Weights of a small transformer language model: LayerNorm before each block, 8118 steps.
MLP neurons of a small language model. Each row is named by its layer, matrix (down: output weights) and neuron, and shows model dimensions 613-868. Each number is 128 + 24 x the weight over its row's rms, rounded and kept within 0 to 255. Numbers have three digits each.
A block is one neuron, or neurons of one layer that tend to fire together. After each block is what it responds to, as a language model described it from the Wikipedia text at the highest values.

L2.down32:134120122124116165113143115113112145118129130139105137095141131162163124162146147152125108127125114142114132101152142098118154115136145122146115105099092081124105134160135110104122152152151145123162117109159146138123128126100199148150140135138159153139122165132130117101108149154112135156120142112106122147124130173152111139081130149154105135072159116086138119107094133100178144092140083158161124155141141128131128130156111147168120090103130134151136148065138164104122167125154145142139107154123151175095126109121156125090107114126129128135136097161115134162123132120136127142091111160122113127124095128104124140145141154119134119127160137126075136087154095148106139083137121155134138151140113118100130096074139131145140135126138129107127116118141137165154118165089135
L2.down487:123179122115130084126091098164135153120111168134114173190103148149075149140192186086128127123097165119128153155143122069147129146127125106099122116125135139115122088112143121147192140108125121115137101116115155136119118099136148088055114132132152130086074104110079123124125150156103113123091155124145098157137109092091161111096122139145129172114131129132076156124118145135145111115120144144154151092162126154153115127133150142132131145151138090158117157151146116105133200115112123143128137133136158228129142157106113102159125098138138112136157166153127129110127089101136137114139117141139098151140152104149124128135191104109142135097147113126149122130085083146154136113121107106135131132136136134137094096130100116231167120135122150123149115122132120107168136129141144
L2.down694:138139150167133109107116098150139128119117161107152123101135115092109112174148126103096120126163141115119141097130155117165138097172094111115108166131115158140130125147047138122124137096154130134112130126163145118162108167110166136103151120142122107129144109105174133104129103144117141127136171086137103188133126106115184165116094162134169064126111155113126130141133108150134117115155073127090135122098163093138142140083078160072133149067106133152110097154144135151115133129123131083113107122117156126115181164099118147187140133129158112188109133187143141108143138120143157125104159136126099088141136102088098146098133098106150133138099158144113101109138136131072157140098096117140160122156140094115138096118057109123154125128188110104107145134124119132130108124122123
L2.down1746:076126127128161143084129115155131121151130161142098131108144108164138121141111162134106134130123119142118153152141100135136127090121134178116147159126155219139150163123121136105089127069125108154084138134166142121147110105083156113135147131150158152129157131090138086117118142148153105109141112124127131119156084125135128181130131161131141127099129093085119104091183157141144148110120111167135130082083134104172154093096129156111127113138160122162116071151109108146135123128091141113110113128105158152151146087126117108152115148090082131141136152127117165118147112162144147137138154074147055122167154158098109109179141135132163155118163111139102114143160172112099117125118112123096143168144130110148099140133101125133165123123172128118149112119130140160129132161135131
L2.down1775:121126189106168126146135136076132128119130137154103162159110107176096129122119147113119106106092116137156081079106117149106131085118145136138141174121136115115145108126154130150105118149179159143106169141097152128138095166103132146121136083101129138122128136121088147152147122146137113137135127104143087122103098143129138140144193106097122154128136131124106140101113161134131129124124117184102117151058102110173108170077163154103178154131158138148122111071107102130116135116116135159146109101115136119129110125179174140112093119120102139123120114140129138106103128144154108110158137138162142104155143160118130149104093095125113139123118136102100149119084113125074125066138070148144123152146136107094144145121128146159106146137111129115121133109106111113076126132121179
L2.down2001:159149108170101149134136127152115107095157103134138112170126108117091113107118125095172119114174122163133134138117126065127139178106105117128138129144129110119111137110197117152102102133118150118156121127137150150145167127107110100119118122125111105147075117144127150147152077134094143107095118147124101114108157170140107101177102111117085146094077096116134136099138146149099154139115151133107171120093148173151153130134118120137095110157138108124132141146124142116133118109134105161124118143144129122174147114102159140098114127131089134114152142124165121163173119087165100098122126127146138129142146155131155175094165126103134134136101138158106166124161144144191124148078150153133097139185126130110123107107135078160102098145113132181096108116101115145102182126110114
L2.down2425:118148101127160142121127122133132175138138169160136170106124142148140107110149163128061111179125165099114108116150113112133126102128132166105152112114191154125129125149136144146139133109137135159121114099144125083085116146114176156140147100136147152114148142136109116151103094155143111083135158115118111152137116125102171129131155166136143142137133128114115179156175177117136135107122097088112107083124143167117091123127120142125116141115126108148137111199111120135063160101109119108124124135104133155145113100127141147203134118126133139126100129146157125129163112143166156168106130134153095094130132073101151150103073154150159148099145166089124120143126151108087172149088105127146151177124116111112129141120124132138108158138185129106133182095164117144117141138132135
L2.down3022:175144151113101144165098113167117117153107103159088142152136162119112140118201137128115116131109138144159081148166130098125127088161118127131108129104150138111136097147158131132152140137152167134134107096149165110146113121118136121110120160117127138106140135161154117129137101126147150082185169122118136155144145111153149111088144147072140117087130127083110123106134172124113125093149126124144163070099134151128096166155155138121164080153125084143169081139148146121129125115161121171124105162140151129133134141127127103165109140140108163146135118110147129088144157108147123102166126118117118114118166125127101151182140132088164165113155167125091085075101097156080143153129113127133122126144150089142118158114136131131086106132127156120165098141108091133190099079125156
Word-completing final pieces. Final token piece that completes a word split into several pieces, such as demol-ish-ing, recogniz-able, Wall Street, or trailing digits in numbers like 203,531.

L9.down131:148118141130141136195119162140114137103119091114147166111167176087175149169127149054145105131102178113175135179135135132145103123120134070162159142154121120138115134122114145162129099123115163099121098118118123145118128108178147072068115137134151131161140135087120112141120144127123127103135172150100110161143122127141143133116107146129117143128146063077087144150124145096124097156150149145128159163115121069162131101134157100140117131138128141111116100111112111088110110174121119111119093116111114130088116132122141153182123131118096143118145174101133165164122110119126149113145122130082132165121086151122137107108128105132073122154102125097138110074184114144100122135123171137178119145136126119158141151160121068160158122101096105121130128138165114142120131092133121
L9.down1069:163128154138125141147133127119145143120095127106126125084121129135143149188136132078129138139128147094124187156156125107143146138133146163117155114148092106122140099137122131151094130145142095155149105134103144161122109148166139119080105104093150151109113128117152151141127147120111116150087147118121102145113129108140146089126133103115136190111132132132168127152126116099126166162169102148159123168151119091135186137116136148140122140078108152152095098115151141105126032126148105127133106147129129099110113156119110121159149144131122080142142127165155131109121135152136132178137124133104208125130121146139130109113143130129116142146138124096140116104155168115129108141146151125098124110152148105139133149093136139204160109130089135139108141116140165126111128130146110
L9.down1772:107084094129132118115102117143128106101147141128141100130126105104133121151088132111124149129155127119128119160132118148108137121106124075101138150123114081103108104087099116094120122136132098120094143122155140119097119114118129151138145166143119125127129111147143094163179107127103124088141137083133137148125137097129112104089142109097112138134114087106165112087148127134088139138121107106107155170100151125139141127122147126134153085141153170125155185123128088121118076151139173097168142171128119182093168111130149185115132111118149117130156127108129116062177137139111123109164130121103101126174142111129145136131095091120167134133163143137159120150096139128108152132150160130095130154110124141150124151139135103104108102141145171111152135147152121124078193101145123
L9.down2164:128184133161120141155107161099117112091122112126137107141151151119102136157151131074137150124123104118182180130098105131128101128123104105101142152107123161078158159084144135148170147131116151130166140105113102153178051118149138155142148128134138149094090144152155121144169127134107120086089126106113091124151136079142132143087108145089094172122136127129110118146082141136103134166105142186136108131103145068108160094164104206128117161120131138108137123118102091068153078131114158151116118128141144109141151111103142125092122131143125117115138146125135101109101122148130121091157107163154124097116104155121131117113158124080139139117139126147151109140187116144085111079156074194170129135105122138119112139164141147116092141117097145119093157146161142150104146170101141
Counted plural nouns. Plural head nouns, mostly right after a number, strongest for games or years in sports-career bios ("playing 15 games", "played for eight years"), weaker for ships, programs, conditions.

L3.down2866:139116141151110131132085123156117088154144126128103123125098117127149127151088136075120116156126107125136127137144177095139072151087146161113107140175151095168157116169155146140115163154102137110162097102143153126116119136123112100164108108132157105122092100145159129101121160116157101083141146122168079150126116137158131142100119112174131197106069150157096127143156139146118121148150113150176134122122162112140172145127139100124111131143117127122094140175156114127153152135114097164123117154166152158154129106088136125121127096085139137155121185160098090148151156116131128088088136153092106156145122150115153147120165133079172144153106122118123131144121147138099127120131119112134091125142114192154087125178102121055105125109123114143133108115117113138126114117110138
L3.down3230:074125133121119136133116112119117126122140127118104156120112124148150088151109159123085108136137157119126153139148160095191130131115146141092103143155123107148172115170106126149114107152124126155148110110102143152151111158119097107164120085120135117129119085149137138107116102127163086116158156099140115161087125143121141159123089149150115181147151129114109112086176138164061100145092136119131138099138123115150149151122165087082112168176123124150119118150130112121120151133134122121121105144131108101150105113080165156158154113091124131142127123157156080160153107120133133107132118125121112121145124143127158098131138120111119170137131163160067096150148124130116115125132104100145098140138116136109077135148049126182255118101118125127132112101150096137145133154089143
Phrase-closing punctuation. Closing marks that end an embedded phrase mid-sentence, such as a closing quote, bracket, semicolon, table bar or clause-joining and, e.g. westerns", hole), idiot;.

L9.down1390:149105109084118140127070122122130115109143119139118088132124132108101098100138108064141101106165054098172150072128151142108146133054100145133133101115094117134078096123148145135120097159125131085173102105153133116120122162155163129119163098138144125136107108153120127128074132116114149119134179135153092128139129095114112128145154160143094160147119156106138117154131128141124152098116139131151101112120127128112155143111101176102112150125127128109123158160111133126096108132089152127135091118149152108149165149098110146107064136130136132138120127133172153120112096144122111092125127114144111169145153121098149123116105154116192116113124118091165150103129186071147096130113104107134109121090169206106114102148137093153140099087103115141139141084081144161128164111134138
L9.down1787:104126139094105132127038163136142115139140123151114118126107113124109141118121078000130128141139084109106156101124164119130122111091112139119175150129110106107093139137217170100118146153107158119152084103141118132127119137138163120015152119129179150109109112137135124096069146138112141118176174153135104122145140096132125143111149150186121203117080145136113104162124110138127152119101152119139155152103137135092166137097102170118128117122129128094102136151099157179134127138098190131123084141133132135166121141112088149095136108127126154096160137147140183156098103099156113129101140121132100149151106124062151095128109124092203099123102128093149119106140185143138081070121137166145125128121124245118123141117109109205113141085111105143157126091116116167111157132125118
L9.down2432:105138117112118133125055165134144101153144121156129087110092098124107112115134082000115117145138085127089149108128149136102114107090125127148167142137130117124070136145180153100087154168073126109141105109126106147127130134112158130039148107130174142132121118169119138124079126128118160138187161123139108120134122095108113141100155160191125196130084150124130109146124137164153155103103137114139152116101145153103170105092105171130138130122098121079093141148108140174132109137101189132123076123093152117180151173119097164076144127159146144123135148137141149123107107096155145136104146118138122168154115130088175110128116102113193105139139128088154133139143162107147118107102128150130128131115140248102127150086126091186126109107126116160148124094120116159139181126108094
L9.down3383:101128120124122109134052161146119099138121125166114102116095124107100104114099118000094114107138087133112156108113156119140101131102155157155169143157092104126077141140159137111096147183087144111158084120134112116133093144141143133046154114139153118131115094168117119155101133132135127118154142145106120135136124113120140120115119151150116179129111150126134098136144144166124163116123153123144145130106127107083171150102122144115113120136126137113100150184106131130137136148127158124132114130135135103153128144119120158094097127107117183148150151158130153149103118131142127127119152113118104167186133119074162114120107105097205110123133150096179103110135159120127096104115118168163139147111127214091096117121139100197150138092098084136135128080125137170090155137132132
Phrase-closing punctuation. Commas, closing parentheses and closing quotes that end a long inserted phrase or clause mid-sentence, e.g. "(1841–1911)", "president,", "Heroes"".

L2.down271:094106083132130147104128148072140133105143103116128166125136138143140149177110140088162152120088124086137125147116126127141096153122117098157095122139114116124137143156083140124092149107113113122113131079088134104116167150154131099116183143117115086129144157117128150144121105134138105159130122121121116137095131120095073124131146124099121146170142158158121136145144167118157167117126124126136176135126132152137146123108120130176129149142153103134142123130109139132122153118122149169146166146078158112131109147087117162164121111113129107111118147128098144120142121094119132097119090130117134137105094119142172106118133105148117135094154139130137145109097154100121130171124165134116126104127117065118088155151117107189156111159149138156153071146128167152116121113106134
L2.down623:144141135135178134079129146130165146081119125143143158121085122100152125127141155158115127117122104181113104136141130176147110134119171115137186118140119148086120104096145165140089092137143088152102137126134073143088114140064130172133146131119173163138144100119147122107120098153124142138130086131109138093127058123100099163124130168129136112114160108142139121123126142201144105115156143124135101137083126108148169138108166137162119149188109145145153127105141146166114142088104104188151122086087110120139139165112154104089125161173132131135059110122097142101119135149169108169156158109076136135161159115167105078158071153143117113125137148054122155143123133078142128119143131125171109112102133143140118150149150123108122170124112107151097134128180132128105080117142141
L2.down1406:156137146140113144147153137101118118120109133090110121155115120128139148126146103079115138159074119129149153143071128115114146129105108136093149156138172141096152121119097117141160132123147166151144108106152137135132153126157075113197127136114132076130143093126100121100153128151165099140109144120155139136106134112125110138111145133072118155110130102169122122161137153119113133150120141136124135135126119112097121128160148129112107111162155129152138095087149141120150113124142076106127144170110136129125083150142135154127126104130147152139119092129127150129116135108099140072091116172124086122125143124123156120141143119106120113124144066105145111137137132135147082155124110077108113131120107112147090117145123156000065149134098122138101134153127138133152138120138128
L2.down1602:117095101126128123123156134073127169102118096093127117125117156118139190150117118116164145152109172117121150155108127124192137161137120111126131118130096100116146124157066125129114147093143122118112110101111146156127144103158119140126134159141093074129126136125128107120090125114149106146108155117143092125111114126121087100104121160113142111167126164125105145160095155139125143154126149149143154124121120156121132125097105099183096148135157140112110176149116143163123166140107166143165115133126100119096109146121121159143105075117116104110121139124096153184163102107090138096161100139121101147097138158134149096073111106129103135113133134112144123101134148082120156135127153137118142097091119050111109124161127106138185147150099134128118093158099157164184140151120088
L2.down2076:121154078115167098123132134114152161117093152096151161129113123102106148156121132128130157135111175116119101129097111104159110157138133133140114139137112175093166115093137105136119136085149077101137110093115158164143127107137107114142119136110099111099154163140133148142157164115122143128130123102122073137153149120114107126117148143086133144122137154131125160151118165131196143130148104113140108117113122160149147108100124131181121138136141130106145073141158141111120152121151136172129149146082151139104085133146115165132124089158142130125123075117104166132121131091110113104136121121152139118076124118110138106111138103128106114099123146120144152072111157092144133143110158108107138127113104107097090146142131121120100132154132122129118087109163147150132118094155150
L2.down2098:128093108148114124094108157091118145123170120104113166116139167112167170159114140077147125124134136095128104144149099128137082160130132104144118115123118135134127140148135124122105147141124127129093143074132139122132157139146131122107150150165109097139121193126148174149098099125137119109092140153139132137098103165093104095130139119122097151171140165141084172147124162099183154126119128115151176107143146158116118110107127116145130125145146128172147115142113138141097148123149124128135151171092138141104082120098114174131131101135118105106100137106094151139137101080093130082117083135105109161136124119155176117095139114147123120110119134128139145110123130116117139161098147108123125118113103057162098158145126110193131121166139141130138098166149159162150143108134165
L2.down2241:105109096127158060128129146144122161113098110124116131093139113123119166134121101102118156151048107116162175104111135125170090132146103135154130123145113129100124088105106148123135138124121140162141138084128137089141132159111146140156169123100094129151114133108150131134096132154137103062143162130107094147109133172126130110113083167131148136104101132102107118133145160141104163155139132130132136103149105145132134141105084141102107165101111144170118144146112164152125164118149136147131112101137090093132110144131089130178099108114127151112096104111101116167147127128121167119112151137140105112108121157109113093109121093113159112105113153121107143116144153078143126163170108116111216102136120122104141103135126104073163128179139070095122119106162148114136171107101087
L2.down2368:137142104131142143069114176085153157138158150123135146131157137096108121156111112128132142119089109133131136151087124151131140149159109147140107123116136145125137120169116129121127139118147132126145117076142125159152144133169126077200151147145131077100108131122122124094159145112183084105080124128142122124114132100127090102136141143096131131115105157126102126117119128114133137154130146160137188087118141154156129133134119148168100112148116134085147126138121121128118122161099142143158151090086101115108090145093107172123128122145119169112150153121120160156137104095081146095157119162150109136108106145131155128105108093135121135128115113109144118119094176108123144157096151147106110098084131098155116109149088152049119137172155137118140122135126146149144119114107084
Compound head nouns. Common nouns closing a modifier-plus-noun phrase, especially in history, transport, military and entertainment text: prison camp, ferry service, Broadway musical.

L3.down1809:065117147131100126047120162089108092125132106145151098145135136148091130119128136124168126166124129123146145141137075108106126137130123121148138116145130159090116191095069119132114144103124097098115117138095132149125118112079129102121106130146088118122125135167137111120127119153110093137087136117110076111135130117141135131124102131144149150173145131148120127107169118122160135167140157137139125157136151125171073101143173095157127104114121138123111086093127147163100133130098104104160131115135146109116115140111137178150119109112132155088121148102151114142160133143154144116069115135141100112141137116161151124146076120154073131149115138141122122147137133106140110140067155097138137137099130135124110199128118135141120136120163066145146144128126128135140196172167128
L3.down3074:096130133129114125085116128105107092140143105129161140126150125106082150110100149088117141135131154124144114147100092110134127140128130132166176103109168156136086167114124156130161133108113124112124152099098145139098114125106139100061067086120131134110098130116160133126162085166102114124134117134092117139116104126146128126110115109146158164143149124104107078080131160136151135139149130153113097148114146102144095123157116115160107109094124132115128107090118157117134143137124130109121146143113086107175141104107113162140111099096135150100158200105160159101112103172134116121095133140161094112131139121147107131093107105101121110141150170120161115123148127117105127100110170086134193153117131140115115148129103130173132118103143100130149120134119120163115138144129151
Head noun of descriptive phrases. Fires on the last token of a category noun, often a role or occupation, that ends a descriptor before a name or of-phrase, such as rapper, philosopher, team, blog.

L2.down8:128087114154097131142178144118114155106150136123096068127145117137097139082109154091147137105131137074110122106065148148101123116092128136128132073101111155136154143138115123123115180183087149121134115132178151097184132109169157121132104138108120081137145144110100130120171161132093122098118144091123111144119124130108108137097137140124177164159154128097071145174136169120149115138114152166101142126129134083124129105125101172107108127110135143124085153149100105144114142115152109146144128106138116150131148135140152108170149107116089151133108104126088156095119130136132115103177156107124122121105157132116152128075122115161122112105117116107099135108152116127139139110147106124114093138125148153126120128101147125119134119102132139082112107100099132070100183120188109
L2.down570:146121121158147097168151099143154138146082143106173105128144137139118128124150115119166177094133151121152147111151162081155114095123100129131125110132135140130191128133085153148101121184119158121169070081163119140165181144148127131134144138113117123112118134115123110140144167134132082120141136130118128142110130150101112112112105134099166158149123163141088179109139147152116137159067131121090118123098174117135157103139132143149121087137138138157123121137089157121108109149136132110108102132077144088145144099128089153116144119107107156131157132161114151136109117132133131093124107134091139092130114097163127131128090139130137146101082135131117162142129127112135157157102093100122168098109154131150117090100121098128163103124151122121122162145099103155107144107131123
L2.down574:141157168156065105157133125132147147155145121127141126114175153109089127146157101125150111134084161067151138135152104162109128130087122129112085126115136151134137093160119065127153113137149155159122108115136137109157080156135172121121151142093105101109124146117083121122105150137091111097119123108133125169142071128166135126134158099125123151172153074110093135149137164118141133116126117183148109081149111113128142130161106134113128175141146129148104136157124101158118178109127105146105152121116145141151127107121140136120139107115129152086131129133118145081107117154127140159148120134130131161138116118111153120075110128126103141079111126086174134098144108182134108127122137129103138142143099128132195166119107084132094160136161106108117092132117153103138109089133133
L2.down671:148125099154167119159128151124169140158110142104126090144153166121150132137113109061127127111161176143106108106106147107147110155115106082131155140120083168094105130156145140148124126149116142106153108116131095144145162064142128119128141148147121120114140118157134167140092132131117097147112139077092108129088133098142076168100154104118129176112100110094162078161139147147138103107158138123130091121137148097112150133138152161122116147082112093132075150160094119165134152103129141118133082083108109122136147102115114105123111117147130189132080130172111161128113115113140105131111183171112154112106101104103168116127133148152101109114129110140137134130121091127107117103124083102081162058094081148136092114098157119136187146064159121100115134123086120124106171112120123
L2.down772:132092131121143153153148114140173126114118149120083151120150132143109120122186118132180125129174171118110144118116109097117128114132120111113128108132151159149137154089125136111112172142099112134158112083141160125160119103121140100137076144107107079122106129096119069104168133140106120122147145100098155134150159151144141164119128139132134122141101159129151150121128087126164105111157135097120083111166131105156160150153136104110161214190129140109149119168145107141083132133107090100155153113129111155117134114096132134086079098150118156147140105133128160142115131123142118120151171133128127118111119103113114168132114144160118092139148127117181178161137155153121134085078114126129094116152109118133161126131147142157136119068139148129096126172111154144111139119111110
L2.down948:122060075133127108114133122176129107146117136082128083090136126158082140122136124090176171072127090131105101084127173108127121058139115152167169116106133179089138133129150103132117105130144078120150106145170141105097156114133152150117116134109130117109112137129164123118127101138133160122119142164147144085129127169136121142133097124111145175100127136103119166144122172129148083119066107135120148128129154165108121136132130110131103186119107101105137161146110102148144139112143140171113142152043144084132100152116108103131143117192125126131139134122066146102136129132113106115153133125116114124123132161133145150128119175176155094099106144125134128130136125146158109160107165138122130096141132127158088110069163175153148156154168122128098130159165107090087138125149103
L2.down2150:087112104128073113134120125154100101144127134128131131136160097115086078090157104145159095126123132116114127114110118172128136162138130134155088134134118154083155107145123122120113088113120116168143143162166161099179125109135147133147152148083149072116083124131119123129142147134156132152141085116181121116161117165116098123186139126098177122127124159148126120140169179133178139194114122154130139139134115159180114109123122153128122133121152151106142147099115087163137158144102170148101160108135127113113117109117118123124169125144130148107084091154155105175120147129105151129114162145134138170108181110134103153140132148145159125101138167102121109116071130162108137111134084141112128132122140136116100121099131132103067131145106179138115130151158140114092157157093127
L2.down3037:143114152124125152131054110151147094104140108107109111135110119131125117084121101076145103101120121139154125151147116119115143137095096112150094114096112136152164138155166154105094132163180133115164090111144168143169114124132145122145158181116107118139127122105127087124112128128146128098121146147145089133136117124146094115143161120138119170087134148133119123173148130073117127157127125149157136156118166114126142131113153154113140091160145142148143088144156168169149125112116145151156146149104142141128114105106155138108078098127135174127140135144115147121127138141124129116103145155056071139142164132112097126141090097098154067122128107134156139146126152159095086099157156091110152138150073106129111111166094121024150107157127170095093143114141131141114120137119195
Word-ending tokens, closing quotes. Closing quotation marks after quoted titles or nicknames, plus word-final suffix pieces like "ally" in Ballymena/Ballyclare, "ically", "ality".

L3.down2167:114106115141099150158131089134146103178131180133113122097122130162164117134125079102116148142127160132119123127160123136124112097140061141165103112107097115152126091155128111194095124127105159154182122114141133115136091106128064141138104126098125136126141103094174150137131106106141126105130144147169122152113110097097079105138128107142071125175140082127156102105131174132102136169104137140115157132102142115122126103128116112157112123156126153123144121130177138169126117134155077169130138114118137130102151153121190122105153103140103113107147102142125114090067121137147159133172165132122121118099122137127106131135113117120108129124129124120146135091147135090145105115160145119165119103105072136139102121102136091082077148152087164125125127115106153131179093100139175
L3.down3399:104128131152149152109178152125128119151119107147120140104121108132132156144047148135118161151132123116137124120132111118097086113096094116143131103096146144129095161104127174128137099138107127144142137084101137122084128135119125068154120093164182125096157121125167128150128105102136143112141112129106104136122118112137099106111113106151096138174104116105146115076113112190116121093145143142135148167104205169172138081134119111112143126154089147144135074168138098128091151144153131143108100143103112082120105091122131131078110118119089144108098098082137142097089155152153132139142175123144115135116128140151138152108110146115148166125132107133159114085135153112126129144127134113153186164117116142072148166161109105138140172091118111145158187159102104117128129182110141
Word-final subword pieces. Final piece of a word split into several tokens, such as the end digits of numbers in tables (10,4-12), code letters (CR-O), and suffixes (review-er, citiz-en).